Part of a small language model's weights.
Size: MLP 1344 SwiGLU, 89.6M parameters.
Architecture: RMSNorm before each block, rotary positions, attention and MLP in parallel.
Training: a variant of Adam for these matrices, 870M tokens, 6635 steps.
MLP neurons of a small language model. Each row is named by its layer, matrix (gate and up: input weights; down: output weights) and neuron, and shows model dimensions 96-287. Each number is 500 + 50 x the weight over its row's rms, rounded and kept within 0 to 999. Numbers have three digits each. A neuron's up and down rows have the sign that makes its largest values positive.
Before each neuron's rows, "fires before" lists the tokens most often just after its 100 highest values on Wikipedia text that the model never trained on; "fires after" lists the tokens most often just before its 100 highest values on Wikipedia text that the model never trained on. A number after a token or word is its count.

fires before: " |" 80, " |\n" 9, ";" 4
fires after: " " 63, "|" 12, "200" 8, "," 5, "201" 4
L6.gate187:385458466450528477452563571394483524522588484540538508449530484543576385444604515491475512504554517537566492542494586515481583436480507499461437608525507499438464576563554511429474461501601516490668464534533563483530522525498526453557486496497468438561499511459500570586515439483435514490440506504514529412517473598501476465503474510503483426602497514521490477506505514500457494412479507489503561536517450514510522504566468461531549552501526434519555487572429431522455560516495440529469545470484508471492540494590459459439436486368498486425602515392609488533459476580398586498
L6.up187:494471461534498533482532438438568476518503598438526497559435555441640479519498536425506560569567504507536465410500499482506443451476465488522500517559503397479404512523528460562411448587542515436511521562429535482470460511492444559523456458533502461525482503512483557588434486460535419487452558401471474540515504430470466480557424605539465430482506452491492482503446534520570440550491527424466559514443600445463568511581482556500506503559562532457520500482538490540395443519522491569564468487489616468560506515584463441502454511415432588501492494393520562487576639530474500592
L6.down187:582502440506461519464455533452629488500542441503521466445457378480552638431520528503565394458469515453408484488562544522404552482556515492508494457469500485536551481592568532459523527449469497483553548516504507523472480596489458543426500445516540455441481469485435495553526479482574418535565454411534491458479472508577541595500526462440484540509580556527509404522516489476429392409612473532468515557496525499485484520549536564560441548526387568486426505522532447561526475472538521489529533421492453589542433417547444548550403420436488538522542456465590512481512574480485448509

fires before: " of" 51, " " 19
fires after: " the" 49, " on" 14, " in" 7
L7.gate652:527553479454410492484543488508401494437438587472453553544438490594492558358509506469532518586485526493374512595557522507429589569566554529542472400511504514484568571465548480430499507510515459508526591510549496342551497495499500427473581487534455525467519431454477547535500403427471473547596425482458443549482517483512559464423467478488495579527585584460566575472477463448553510512468463455529495541462417507538527617573522485445514473516504450482480465454458524425525480480372570631561498524419518496559475440560541541484508579510391495477450505432441540553479434532452510544
L7.up652:524494493550513552554515523463434452447467543412596535490457520590510563521473501382461487567454555583570481511447547437515527455516543437522495498460444452523546544438528497439457542516417534551458516492466541595591465494487567564471463461567574527469616412474500591519523462465519488345470499479499488428529588481500524506491430486423440462459461495561465555499531548432502435400468437526461477417491474473517482481519571564517446476470535513548406418542505463519395464505429466515412512536480446483398507481448559544501502500481506446417515531502588469510471594585565524445
L7.down652:389508477513410526526434500449455512401417522482513419495400561477450606512487571403470476535556560490475497527519445506490462557540478446554479425512470551504514481403527472464500441545509482504534495443457498510406462549559512506469472460528492459495506526535486530484519411440485533517552533432400476505444467488486519532450441431509472516459572585580477541519495509497504505526544439437417537580457449491558441530613563554518576501565515404525577532543557463488533434501447472517501488494479525527416536504431542488507441506576408509440455511472498486533461510440506460474

fires before: " |" 44, ":" 20, " |\n" 9, ")\n" 5, "\n" 4
fires after: "200" 28, "201" 16, "202" 15, " " 8, "192" 5
L7.gate786:522457524542513398573552495399546572476579574457415506546486511558573435574535508420536429501543526439543548511542450482449532386473468440519597570520542469535482505491551460580444469489565487579526517476511593502462563485535532491451533489546411564468482497534515405529462487440607443504558561576524463449467556468540462488484510490503427451586510531488551342496522455503434539525594525468455421392596567558508490546486592475389514542553440444550593511464458538503487566626512490506563536441485469478490454448523549472497457451504444450412541465524554536419495485628481531462
L7.up786:446478447532499430491603468589511546428524486514491531523489521549474453538564464511515519509379474511503559546518538508457532549457485449490401586392496492520428420504499584602563536484519532486500574510506527586507548453474436530479582497474449528492538497571475490551451407478467554495492593406491561418616476578518495443437541455556450501558455496463461415538477469463486519583503423507502506456520506477437530485504499538507510441585471448480584443483475529435508549577524474537619470515375435527557422504552559402485527567459506445454489525456414531527503473417525546493
L7.down786:449491540566560515477466439542489498456547525448471487517499495555400575484512614480556522492516459529572504562454383505545477500493466452409408500515454494479456531574462541427585422470478537468551538524544447471594479539529508525540455505535489579457461415358574537562486525449556414500491542445457449485613566481577486518507448490458488542582533572455477544498476539485551503480457451465487521577480503475495487469521555585498459460475501506355447509494558504502505526463476487399539523469530499498508431584598516497561426381528495450509481441493596496395487524556490456525

fires before: " |" 29, " |\n" 10, "–" 9, " -" 6, "ª" 4, "," 4
fires after: " " 79, "1" 4
L3.gate425:604547583554492502511539509461473537435577543430372559551508535396473483477493460430429523505474488477527596471492579540482470473493438556534596468483502521490479427547512496449589445524484461532424471570493522468501515537435478405511594422562462404484542527562456467454432445529443512425445539447496450551441442438597512500443464524475513540479495504510492583566565494463457445524479502462556521464446529490470512577540567503401450480497509561538448463459395599378443444496485536564439503448500561548479477542502515466514482579496511521462584509537504539463500475431480494492
L3.up425:470550398459480479488431548550538493546523571523519490597543404474495612409460592479411510553552599482444516450459471509597405508510470513539546438498498518496495476600488446536560510557494475556550498486521485538449517532506483495429469443439530440473425535518544469422433460537469429417447482504393501581526573506463444471493526600470433482531577517491548500446473502462449554448426450494481548439472558499405480423518481525558471477391487485499415480489554485507520495425471406494528509549552396489546446484444534438478402505601524578436581508497526467509512564541545539514
L3.down425:513428535538536454501573589465530474502496458472503503525525413501451499506484527480506454435506405527543506412467518488533559533482532484378575510545485482541518523522447621492440554420486479422532455490564498467579398399522416541578444416521399480592508500500502526578524446502422561480517498485488568506497594453521478497506418462453529518453447469497525562424480515426470488497544525419550522624378506440524512490540540483513493506467583484564509511500532500511502510553472505488508477470422568457476501540561622467494534567501470473528542507511394598565494516484550436503

fires before: " " 68, " |" 13
fires after: " on" 28, "On" 11, "|" 9, " On" 8, " |" 8, ":" 6
L5.gate382:478568570465432531441475451537458498461498573485494473561495555537486486472378497482554536475509590578424534512512483407415511490457445459481470529509503443457562498512435447468535535582469509509495492467528545371545531497572602416533561533577433507516546482479480514567514505463565476511576379564503481555542557493546547468547556536510469497585460429465513520488496523442491483458498579481568563518601528565416558451560567438498433490430586559580499491506420571483495410513431561494474515316485395462423500471514570493509496456488515510560499428433542484512458452541517433536
L5.up382:565564530558495411504626485503515493496437559498538477497475502438549510514494450534551463573523422533514539539525457521547480429504478563583492524446488537446531582537502510473418469606483498511496554463459551442572522405481470389613453455560509492449607454530537533537499515556487554596491436550481482542512387521542535543521516422530563520571588478539578553446482567430490500490511444507579486419524564542518559492490521621520526510463566512449552460510586557526500468529546464530458503465476544558527420542549523533520515525504558519481505508529537575635492525579454472451
L5.down382:573509492592458465448624465530560570527479473441482532424481446435510505603447541461515448487475454526462555510453472510469535482594536480594463605516468473507499443358446486488446499511473510470404517465412545432576463444513542414585497478491414430493560483529560507540488433607455539531472378529468522501492504470523590474500566455448580479476502492497531443442422484547500463522441523507415487513622626567452623554464475560411564534542519444602515507476503493506414472433520513587504493380431456517515430528415545516522445517579543536462517559508562491575436423446529465518

fires before: "." 27, " |" 20, "3" 5
fires after: " |" 46, " " 33
L5.gate814:445478543528469469606476437474558505526531525508472521466506456563450473468565542550530498580519493621504482563406463549417510492526376458474481498554517453535561477529516458487540428600433469428455494431491490447536466564405477427442435427529372433488542565551551496506401510453623522545522588454407479599490538539482524550469427494463452520513484581466487526454443587459562533424502583509525432542459562452592479404417517485456396482517555407545449464501401472528582492520475472494504567420480553478558441566482513420537449502400486491516508483455599584445413583557415441479
L5.up814:505490401458514509552483498445502571435407537512414484451557592503502554453457537496508541490571533514496445605504462508525503490553519546443559509461586522500505462478522400435468490514496357525435532482510567527510534546476486540485414495526447616416523561506558454561480459532468433500595451466527509493485521509503476569447598476508573466527451590506502493572455542552531513517529508443434422505489537512449487475449520386494463484402455401365444525412465451420498453540475478398554517442461488500561422506503524457472572429530398510487467588436507469533516502472475398408
L5.down814:510485441491563518593527514358467519525467478521520483530490505533517448537555542466529490514522517521411516437568488491499575463532464462582517556541589473497573422594515409441505544454591544594551527545585533594535500486386594597482472607501447448583598561469498578545512506437533438530540515519513509530584464489564538585527484476410469470478547546387473522483455475434458588551490460491530498495435510530545462470459466441449465447479547471463489548473514443544548510506470542539557475553544440505502480536539520602509504532559437463473537522525511510443511463483427523457

fires before: "4" 14, "3" 12, "2" 11, "5" 10, "0" 7
fires after: " " 64, "," 5
L5.gate611:473477511574557554409535536497559517481504605489524393508475405462508502448544400516483522543489527540496462386562526591442577526404520575453458494493515530580498594552547493593448507495479551459483488478490492440494508514558484428473561527470495537511541530460507562519414425482550449438483501519505416638543482484561463441572482495503483505482584570569491486581396551409551495527484459438436450423520497516447569498534506552542513568487481407591443619508452462609471541530562498504561566515444527534515465548477461501413449456410498441457438489448525421505516459468438493407
L5.up611:428443559449586542538489536437539557492371472474499466457488517483568508533495547480395430465495467517492535553473488446521459499571511515574419508513450495477493514578470498468527570521502532483505489518554495554613496511498473509452414521475524452518496481590563422543532538530421586537404481486599513539481499437470453461547507491463471529517543531536498511450482548562383437530432549474556490555547460493490589575492585429432443479500429466494562458490499426431483514585564473534527491563417435523599515534530546541471508402616446567523450528525525465483477466409546441474
L5.down611:499506523461455564464414487450511554496458529585505451492500444422510578557514643575506542520497585505475555459572547487491497455540394503528509482460540534528510513469507512434551527493430463399525499456509605440540448494435502482531472563593463489450487551475512506504425489543551419593559522435578528472587533530415513473501482534521489529401406590564490488486490480452479471521621524481469557472495477470459500488490496480515470491610476435567464564452509555517495494642536505413515490429507463401563602488486464507504512528398554492472556471425481475453472571470487545433

fires before: "%" 26, "." 26, " |\n" 17, " |" 11, "″N" 7
fires after: "." 41, " |" 9, " " 9, "′" 8, ":" 7, " (−" 6
L10.gate1025:571526542446493557544481461492482432507486501502451534508450502508536519381523511540570490486460464523537496509552470437509550478531589502596443517529451523564491537464528485561503405482502441483481578530485503429479399514507535564552657413528433569469626593473462586491569498491502490489470537551556410543521582532478442511542462446514572482580411496513493442524502495510425571508560529484497441451576496431571516497485449539452549434454484508540452492514561538399435505594488402504549677608588513501524528578566533490420524490476452489480451452469503432520493471551509527500
L10.up1025:578540456576431413521519514457553521501450528561577545549398597448505563562454490485488511479555560591515592482510500514578502392498410504477553568519459514444468478483453467522457545520455559476489472522491497549373529503544496537548541450430556480533557468501530549471507420453441464465491462446405468519519487527536543500534400464552537424469577496496539583456469463482423422532522510537463432519421569482530481434474460494464536398550544546461489539530428481570480518521466459457503456525551636441580490527466437533502402455463499550405628510507415502486421575489604581551
L10.down1025:524508525500499545462544467517434527546468479552588509456485625473507546449532477569509521486502502573545512510538484480469437480495496525549545525475534500500545493551486442512450471476400486519473582556583579496499482542445500540483558398445460484562534559510525525473529518494574494495389481550454527531527499468582398489565474523474493478456548459480553401515549489498519490519500524448587516545426574556515539459483512525574461408409432543476646557469466426453519454610384587471509539478559453439494467516480574555553441529411510546529509464449641570574411568539428500559

fires before: " " 56, " |" 7, "," 7, ";" 6
fires after: " in" 23, " " 22, " on" 18, ":" 6, " On" 5, " In" 4
L5.gate59:582501492496492539621520474487528485615446587546473522498536502520565435477448552546516522501457521495568504430510558554467501557492456480540508487493458490458499419562603469432494559389523537492514537474495513568526441566474523530503475529492501563501488445399540521548556447485542456565537515601450483492454486565583613470534503577476549559426581508535530515478400502409571486518470478549442547438456508513546545425590450505466470460469588470576476542460555522467499514467451458464491537411524444502617513516490564510462548503483462574541498499455540541545519445524451493440
L5.up59:489429446500536573512519483530482443439540462409497460505586538570468475506401574494520435629522511546470573506468443486541510564570560511491462436532466436472475580558475510501520596474530484561609503462451475461574481458448576530432556508510530433469529477478534525440478414440560468478466565375458488590534460604527540552474538524441499505519560553516539464499501419530566517548572545540439518466490569579494496492493514456503464506600480529490503521452520517482507440510519509423483484540591536408404530479429469470437453407490565505468478444498486513395434553397508525525
L5.down59:548469367451440593534589422531544488589499522629518552476523457506522387538444432459444492524486418470535506539499561460422523510509524360456471458510488521500544526468481403517557563449506468456443546452466523481543444489447516418482535516480431537489543527498541469587522468526465430485528534488470570504513543502548487520473419552542489519559544487462507563499605505425478484494466524504497525579455536475428562452550544579449447520446432523517539501516524476492532489498470441526534530479474440438502589475514556497410555516519524430491520511477517582608502498519555409561

fires before: " |" 68, " " 7, "–" 6, " medal" 5
fires after: "|" 30, " " 26, "–" 17, "1" 5, " Yellow" 4, "|---|---|---|---|\n" 4
L6.gate572:528547410508469463486573479480512500452429527478476517490437496517595526547503486440535445447527549537504531486584538502449443530478490494507449514472519456502527428613451446417478456524517446457441538459481491416481626537503426486573517511572468496405586497460558493376448485408474524589557489474509483546429465462529489446519482476532451443557468525478474471567513522514631479539467539546574432409527532460536579403534475486502578386461447531473540441487444520454480579521592438493411541475495455492528472573542606497468451512386569544548472404538460385482479492556582410460
L6.up572:629647466380509562531528493493417364539509487543489480454465530533460510478506478413491412538488471434468416565486490456578387531489461481523517512419549421515461515473457389570537543517490547525486445462583461373537520441456539493431554453545475413541471496501484571458467501468545443489528496437482399557529538516425532526507425452418518536578577519487576532555589511418491446522496519492571528433484515400531539541454453475580465659488470456482457478509492455470514509563506473541477527545442573528515491445495551410430511534528414500488498513444505545542483476546465486504
L6.down572:531504515503538533469548584431432448530515456490475648516507469435522587436526440507470422606544460411445555421504496454582514530444510495536505526534529458484551559523543462414479453478495537470474404516515493537480528469496443540523501474482405463552464476586433593481512474583523495472472532496537473512517448510552625554478475484437480492536546416501545578390584590539525529484415382546436507531517553432474529460498439532506484596585545497569450504485492519627655442589464509475481503530499520501481445604475525505578510562509486562475464469427541458558400539568533486512

fires before: " |" 40, "." 18
fires after: " " 42, " the" 14, "1" 6, " was" 5
L7.gate233:497487483486487472429519501540488532501444506510546474410436499403575500423487512474491448562508471552456542491527498516499444486459490467519429507452519511433553502450467430517537549588446485505486515488552537494529564492524526388507495418512520454549549584446500486409459440531442484540458488559469486491525523487501491585522550484392479478509496500516492498492509527449540565528452452508476472456563565449580461505471426633527533395511506386417469479505415496460497524497455503475444565424439468541480554521527583459439592576480444432492562494464536437560559485525496509588
L7.up233:521439475531461602518593537537555543517444473499567601613563481502528542505496524487451497496475454528411486560532616499496496488504492527556450454436494477412499456407367454466491521484422545570482501484526512506509454527440512566454462502482579456371483497536479489546518528524488414441520556478514494478438489470545441548463514470476511509542520502517531423471532585549537472497510418508609521500455582494447540529504475504422522427403498523413505561517522467532634518518564522482480533510410385453439461587507449440545587454567519405514534423567470420503468541564528485516
L7.down233:458492536532414441491507438507432482523468455456459512491496453515504491475496513392498482521468474473453520443470472487528573513482553434603450522503425554489512578542545515476457510489495524540500461505488469501465489521519532439549428441497500517508532527531523509418520559507551472439544458510497564443594499523473522486369457463450520459474428610543485466454461533596521565625525432495461513469517544564449494534451496550553544564552434536511546547445548549505600414546509486456469539525563494528410500542526529527621491529497486541483546552565497511413449503507446528429

fires before: "\n" 29, "9" 8, "5" 8, "4" 7, "2" 6, "7" 6
fires after: " " 33, " Pest" 10, " David" 8, " Kü" 8
L7.gate214:556564459547478535578485428458447555509476527534520458523508484444554523501531483567523510440455455512570507456429506480545388489495472552504462542511513488523494531513440519572437467488588492453491522476416508428501481476551514539440497436571493508530531546443522516559538527509560565519535462442584552557509478532454473490474484549506555483524518465513354523531491485464462557538492447491538488518487545551549502541477568443472564422527512472541558493556501509470487564471464436516520466484500671457422440451562493553485454434428521433447514501585466532599509548552520512360
L7.up214:525465602570505449497461466463494554579478447450426496534489430521473435514469472582505457455473487479480550456512471446544547486471488563565563481528577509483459426509543561469526477450519522512390571586528501607405499509447517514467473499543461607529489481591543473430485468471467432444525491502466426588497484456518498475532534532514530551585523497467497478547459546480471528512452555438386447515647444542568490622499432473441570554471489419533483518506532483490491574562490604442522517513491497587571473457538504544379554508521521521554546527481516404537493542544487442582
L7.down214:540546538461446403633528464436377597498499543531466449608546477554488535472517458544482534456466597554509564494463482489388493437597490502555475556522470511491513470502493487505509534581481429458591473493481509540541550588487526529434503475491472601535496522554557586540395409510511330567511425482529483475477497483545551497460464510500487395615484527506492486465469499390546476491542440508437524519428471547459536387411412506427467577540480558423473504496521416443474463548422516530575506559497471442484453521565562550463495465470463497505593497502521491447363538572460499433

fires before: " |" 29, "." 19, " |\n" 6, "," 5
fires after: " " 32, "." 11, "200" 6, "201" 4, " ." 4, " (" 4
L3.gate1044:520434572498472569545630489484521538543494545394506490538606581411563532474503463499498561430527566572453455511509538561523444560555481599534530530476489473524503449506522534604480473485487498510601535405483403583435507456489597504529459441471542419437479520514513460563438426539458541515544625510473491503479566478432450587499525525504531474514464514594565544500531464574397481547502470502614435478543423614527450498506530504603541554333476489531490573463518554391487507464494438484482541478507460434460540553517547538568536474499528432475460537544523465479415460480356430493
L3.up1044:487515451542417526420464507490442486499519390505573482517497575618420572569518436470434535474503526485560552415449610484483500490580505436472450473521502478503408508468531517442676448533456511501495534591483552617495495508518455490447470464509615572453466444581550435507520513436511442480460506517408576507536491513522545489482555476548501588444555565566569504451532520570576503515434551557539498557480453519512467574510417535584509458423531552552475474459478418473407565555437536475536453567506424552474531452456595534526537603569495421526511537474466428481549474446412497540
L3.down1044:497412436533521493568508461530491495607400532450525627534526462458559496439453594548530461519491543412409487497490435555513483447398474523532525461452423561375576460440518501477403487421479570500581505445578438467501418511509454468476593549466501490639433501471525514538515476519490610507473518545573452548416457490462457502497515488449522504520544483429448444495456445454503491445466412413433467449471532531586510539472460449413421561570452444504602529496499543529567463602588514548552586454492541403481468496465513500449507471477448483530410385497500545574563412418521554507

fires before: " |" 28, ";" 12, " |\n" 10
fires after: " " 57, " at" 8
L5.gate810:621538493442494548473493529423522458475549500483510494455504452470541479483497445499468557456519529504500447459400487499522529458438469451565532415582571425486474482620464591460524471534589528440526487536540479423522476514479473524477603426483501439494537448500478464568510474517520443513521426588411481536520533466516578531525510427434503472564449444528507471512554544449501500407463551523461459469451560520553531556529535512476480607531517447550420513531403599494537568440496416404447454469440446460532468523480553559566520598577492510475536459486584451515534431541452458583
L5.up810:549465524421473510418476492478564438474466547617542496387508511543520610543486562603453484398483397566443379499531541436504382582453444487634479609468501464470455462469429377481500422509488521588502511470509486566546479492540469514510413453489541565505483477469411564458499492544514517437489546427444582436484481512522525484496427475449521554539457446550484484537479459503546533468532506448530498492517455473439518525489500457570544603524551528603462484534528544419526491442513405564475513490624444430564499462544416467513696492467428541477532494511582546506541466595506431458
L5.down810:554531455492481512437545516499508574462519535528487478524503463496479525468521535519620560398564474498510537531396583445515488469494489551584511480552457430537531472566525514491469531448472551444579500541429477560493552503569549474489442571536522496508523625442550537550564467476472445506480529562463567540492551466488459474536469526552529452532472488559468495557538504471468466494388509466428477583400584474510432392469488494602451557533680464598535540495516506455493390490513506483566470485453431506519446470588510474433462496375516428577508448532431528474569520529548543415

fires before: " " 42, "," 21, " March" 4
fires after: " " 43, "3" 5, "7" 4, "197" 4
L3.gate171:502501482589508529497448556518440445559509431515478510525437498486457441591408522483516427579479389557469480505416529549514482464461486520415568452500560516517491507517511565557534469453460438536450395584485582480468428509573548448555590511492506419487519492384494441519474500519521484519531521494504548468548536436614459471470533533454490659496482513525568547472448494432548512417426620429544558463440540480479541549485554517387552490507494550548558411496483495464484510514516556509502546542602452625422559511510511448496497426416494593476567448500476558525592578431521536459
L3.up171:507517478518512501455534518523528515505367392521537604506592551531446567477438511510462429519459494494495558542527510488499545521504469469487595488546530523406468459526590495535513555544561598613561501455554543426487465493468456425477454375494513457594487477436581548480517533453576519436499469406556476565553545491507475516461548465523485605571575508483530569510494522545474475424484575510505454536515462542478605482629579551401466552467540544554442525452423491520458516466520461567536510424430532527515495545543602476577498471439574578571523423537523529545494566523520483581
L3.down171:590468488430554519439579552516468457519535500454450516465481540491556420539506468503581530492479547540536477456569461516547550533427522446427476616517540489482550464421407570575612490455560451382413617430500537537452445532402567471575528479598514517478523588573564508499446495513508407577533527466381556536466534492530567523515485516497486419567509435463511468505522512530563500524456469509493499490491533456420517509538542409474456433532464440462468432540497523472501476419451479465586549539509536423491486468455389543496506526522511466473496507564502542461485517473477513422

fires before: " |" 25, " " 15, " |\n" 14, "." 13, ":" 8
fires after: " |" 25, " m" 12, " " 11, ":" 10, " Shot" 9, "0" 6
L6.gate489:579465447515457479545495505475505510462566639525562461592539509401585511522548578502426546546558454498453454402378538522495497478589492615413433417526501532557451411508547622570541405533502519486479505559460536386430535540546489509497491409457416455494525597469507476547563416484537501529540436527572431426504555531500445523543490547552509545505617512578546528516546537450520421498575515517554524391620487504444519473503549473452462576463532366456468535493419428468507475547458427553539484468579515453530440394541495490527517495462471438493493583496539497435548502510460443530
L6.up489:461520519533457552451477553478542522416510566568530571513587468563553495535431498462550543512583510508502454420526566476449493447497523587507550457477545445533564437439477522473425461514482445502437438515451507423431551496452477516473456465455540511495416500492479552543493459478528551577557619538505440562554530476512530562552490457437580505571508505534467520569514474397527477478474520542535528489491472542450479533535439433452526444516577452488524560494541495520463470501401388509528556423585492560556437422618414450619491433587512485395507541447565541429481530532503426472
L6.down489:511523413577462414576437448497505462530500484493523477540548521402490519553474665485476527436567546594540468437555536482432426485551595548403464481534476535531481494517506521519504451506544493498482430433513554501464565523529504489545433442457493465549514560557476411573578480409519523531532454567531492371464586564543523489459427589490486550626474549477487513516525473522543518502473484470568543471503404445423520457543520462587474485461470436446425518543474574545546507527502496555601472468499511474570516494547484499456461520480540499446546497544558557463440434560400424511

fires before: " |" 30, "." 11, "1" 7, "-" 6, "\n" 4
fires after: " " 46, "|" 14, "1" 4
L5.gate643:588484516445459575494555585457593489516554493550492460529396487545532531515487487470490527492546495465547536523445459557466545590525382562601534549454516486516520490500397534586469468553484420380461574412517448483506547515604450477514528407495533461513573501481574527437532395568505531467536423444522455502483518606414509572531449485511505511455485474588499506473444515501570405538445442471496585395486486489494567481418555595407499415448555433530490565583467390577528500475416467436507533464530508486497522491575482389580513491415560505557494485484482531559455534540449535554
L5.up643:485496487486581460448538533500477570584502537463520491580529454571497526553442464517515559575456490498454522567436487563439560569403555531598583510505548478379463496476426538501547495511432512572549475571398450402523432569572518580536520516488513528449528476499387547553433666534491513419529549463460501419456476468397460504512576460437485528479585571499533553573481513597545374512511480477417479505482484448548472486592559508487515553459536508543444491485512417452591481593475575587552521576464490485470464521501523472493510433521489515483452567461527557492448519546459479564
L5.down643:529522543498493448534619479528520441485530498459475532472436542455429435481560382541420478406486445584496543498515536485563411505449463484472469519453526573574386468523333582448429500529515491527483479547527485480497525525447493517582498542484527476476578534558536565400460612548493441483476455524493491554503490414529476487507512476449514537641517504540491421448477552466539500399485422479517358473549403550533540510537479516429510534515444500558565525542570554531502477520479528527547558567520560440417507443450496507476433470490532517451478557460573495444524503468520467457

fires before: " |" 28, ";" 25, "+" 7, "1" 5, " W" 4, " " 4
fires after: " " 50, " |" 19, "–" 8, " Pld" 4
L5.gate410:553513394561611528563464533503551557525461519457535538425548556518494375412529477426499484514483463475467589556463452544499489510477479508489542451536404464490484441609517604430444472499593514525539485450580531500493505560496493531473481401434444521568587496525562584521500529522494505506459427431542455527534473497522539485564596504509398496459516491482547469569577511441535534521488467443386486457448454511504559519576473416414505463487537458448440608503469453423521561534461485604411457496468419510549460504548663473523452515495504436532410632515459479426526472558530489627
L5.up410:567524497589440550509500615500529572567504483488490487642423547445519492492416538527594511492452487470481500626501445569561470557476472476504530506491516534595460495574468531433575414570520426461419548494434469422460526402531497509536496518447398454435439561487563462494448575507546443469516477535583433507518546529492499354499514457494471530386573527483560506555449544546506563466400480483577549479484485516476511457544491477515469505444497483529465491512449454514539545530501488434497549528514544539527523419394594387421402476561591494492456502496479554565486467523508485618
L5.down410:506472492383517512404550442482543508538517491462526477516470429612545552542540422422491505525501502558518564415472564586557537519441546482487453488452416479568422581542531509561490543499538538486615487535472474446481440418443467529482495504449634524488505485531409508444531544550471512463545471569485617371510508561422491492521519468548504546522516609426489497451429412430510514561475527473458462543669449433604553540530486536475547580476456480494509511520526518547486465539551539492457454480466487483396453409484543525558563540499537503434552398491498452496428537495502586488

fires before: " |" 34, "." 28, "–" 6, ":" 4
fires after: " " 33, "–" 17, " +" 10, " (−" 10, " −" 6, " ." 4
L5.gate254:524593548520460483561578558487510448463446493516461492454494518489468570379464489499538548580457541582494505489502442493475538477524462541531539516527567472449379569404500439418429467512493446333542558528522551489534539450558451550431511460454520404457492518486519489581532475575572404493568415500382511515516458473449480555499550524457462514516466508520462457550438517506552534435484549477520479424514523561442623503544524467514547518571490511443515485535427520500534486470503530528568465437581471410614352460464534399478439592524552401495454511441462469477566498456497533564
L5.up254:629399475558521514524523498526469585459444519527528513550523459424536480524486633528528463574547515483553535479469460468431572534558517493535513477488494517534475477515548526416485482470541516513419505447482537465457417555492500545544525484469575549558482525464454511553573546497553560498439602576552500408528523443477534558535463457548498478455462546513455522490547464455513414472567587497536459599524485472418432578431486517521449388488446467525442519463569577519463604472564519609531478527404466510529446509496529598539549532491546441481560484480517564502640451514449536497
L5.down254:556443509548568502498463519455479493569532426563483504585502524501510535533492490510468471539555449525474484454503501492511571486528456395518442512530552477470564425482435493569490493573460591492534517492517514485470578524481595511575404390430506441548484470453443564523585553475547407428517483455496433352542582516556496586455505497577483540423451479564524601468547512624553491510566515508485524491445527496523476413528443520485545520509566463439510432449408462504452465545395487554562526474534520539476523531563545519580449553508500505596468553512440486560512480516567503498

fires before: "–" 20, "1" 15, "0" 9, "2" 8, "-" 6
fires after: " " 35, "–" 12, "3" 11, "2" 5, "0" 5
L7.gate1175:546431526457496540492475581518480526558475461548431458519442466429546478434533498509439493521467488372493504548533585482525552508476441479392497600441521609499568445421495549475439442446475510612527458495444542482491409504514440547500542526496573448517524512451492501500482579461461546398490444510539472458483506489575525460516463421447464571456445529480410461541497445426534502457584460458539490441514562552515533440535515378563535520372518490507564472531578454426464482468498441501501518467460468499417447499519515464558575451409578548495502462589443437529615515593423497473
L7.up1175:491489530469412539587496523454445538497517476590426545521476538476493423490419617544523495546566445570503476521439534503517522463572415414457502623429583527495533438491481482499502444510479474504458614539505501451562556511546438535436518391425474469472548498531487610400598510430470579451526416492491449435500499489438527503460535508515487487521461444547521446380514541441497484468455570453459468499457533454581564507496516448530451474463461409505543470457539427428538468454464549462511483558424506575462551533473482449559537499472516545504465445509448546497451469437526448486
L7.down1175:524399530453471536558513516563540537563507521578439378403482453555550470533473516579508486507549540609414454503484554515507467452579409510528431496530489448544534468467599465507553489537430496496487568520508450472552531490458437545505407506475492460439502478364439463464471428438559574465523384501509550539549462544428500499486519558476549514479437496542483454549613524521499413427468511561479459541554477558429467510490536566494458562504545445523540532466419453544500465469483507478505490558495488542491450475518557463431440579415549537466523459567512390527580391499462482521

fires before: " of" 64
fires after: " the" 72
L6.gate478:528529503441431487512518631589499442608459519574476525506551465543488450495572405490498484539493575436488504555470506500447492414534473504536521458480597498510518542534486552508505465556484495603506449488490469425512510456466546539491546464465392535497482536539533446555545464591588397488526561524464378563464464529568457451409502450473475511466631516494474540497470520488464504538564446505432413543406494554596502482456414465409442580483545481502496579539399529444496516437484527588451412433623525462625423475533490498500585514513499501521484565464529485463455422453446568486
L6.up478:494473534482568486471553522501629436458572458482510441443494567502466597446435403482480510578472559533527498522531438551596459429486487447567453511519456512535431451475542586485528500543435520483487517480513460421550474538486543393487450468499468480550494529576493516545531561571554575392471441495502515455486536436555539497481527609436516474430489504495463542531515511536508561572545501536493582482431545525401473541494391567495478450514520500561424573617538441495503481448501572486483491479543605494435477604528428457599527562545494542510532461429469473391540402467485459459
L6.down478:525488531482501449489545490517474492431494598559553593541488516480426647509478463466551505543422504577472553524561572544522443551539535489499483465518488516492440508398551483543492504491448476542527498520479536454556536494525468499329538553508524456512557486515434509509505475411459508503419534526497565528502479540579464494606492491563472532546389469478457516500412464451521508414434402444530462479490474496447547497432484497484487418407572493485567434577489576475354504487523365413491511487435520575479434496483585469488533473497521540483514514461521543433488470406547511575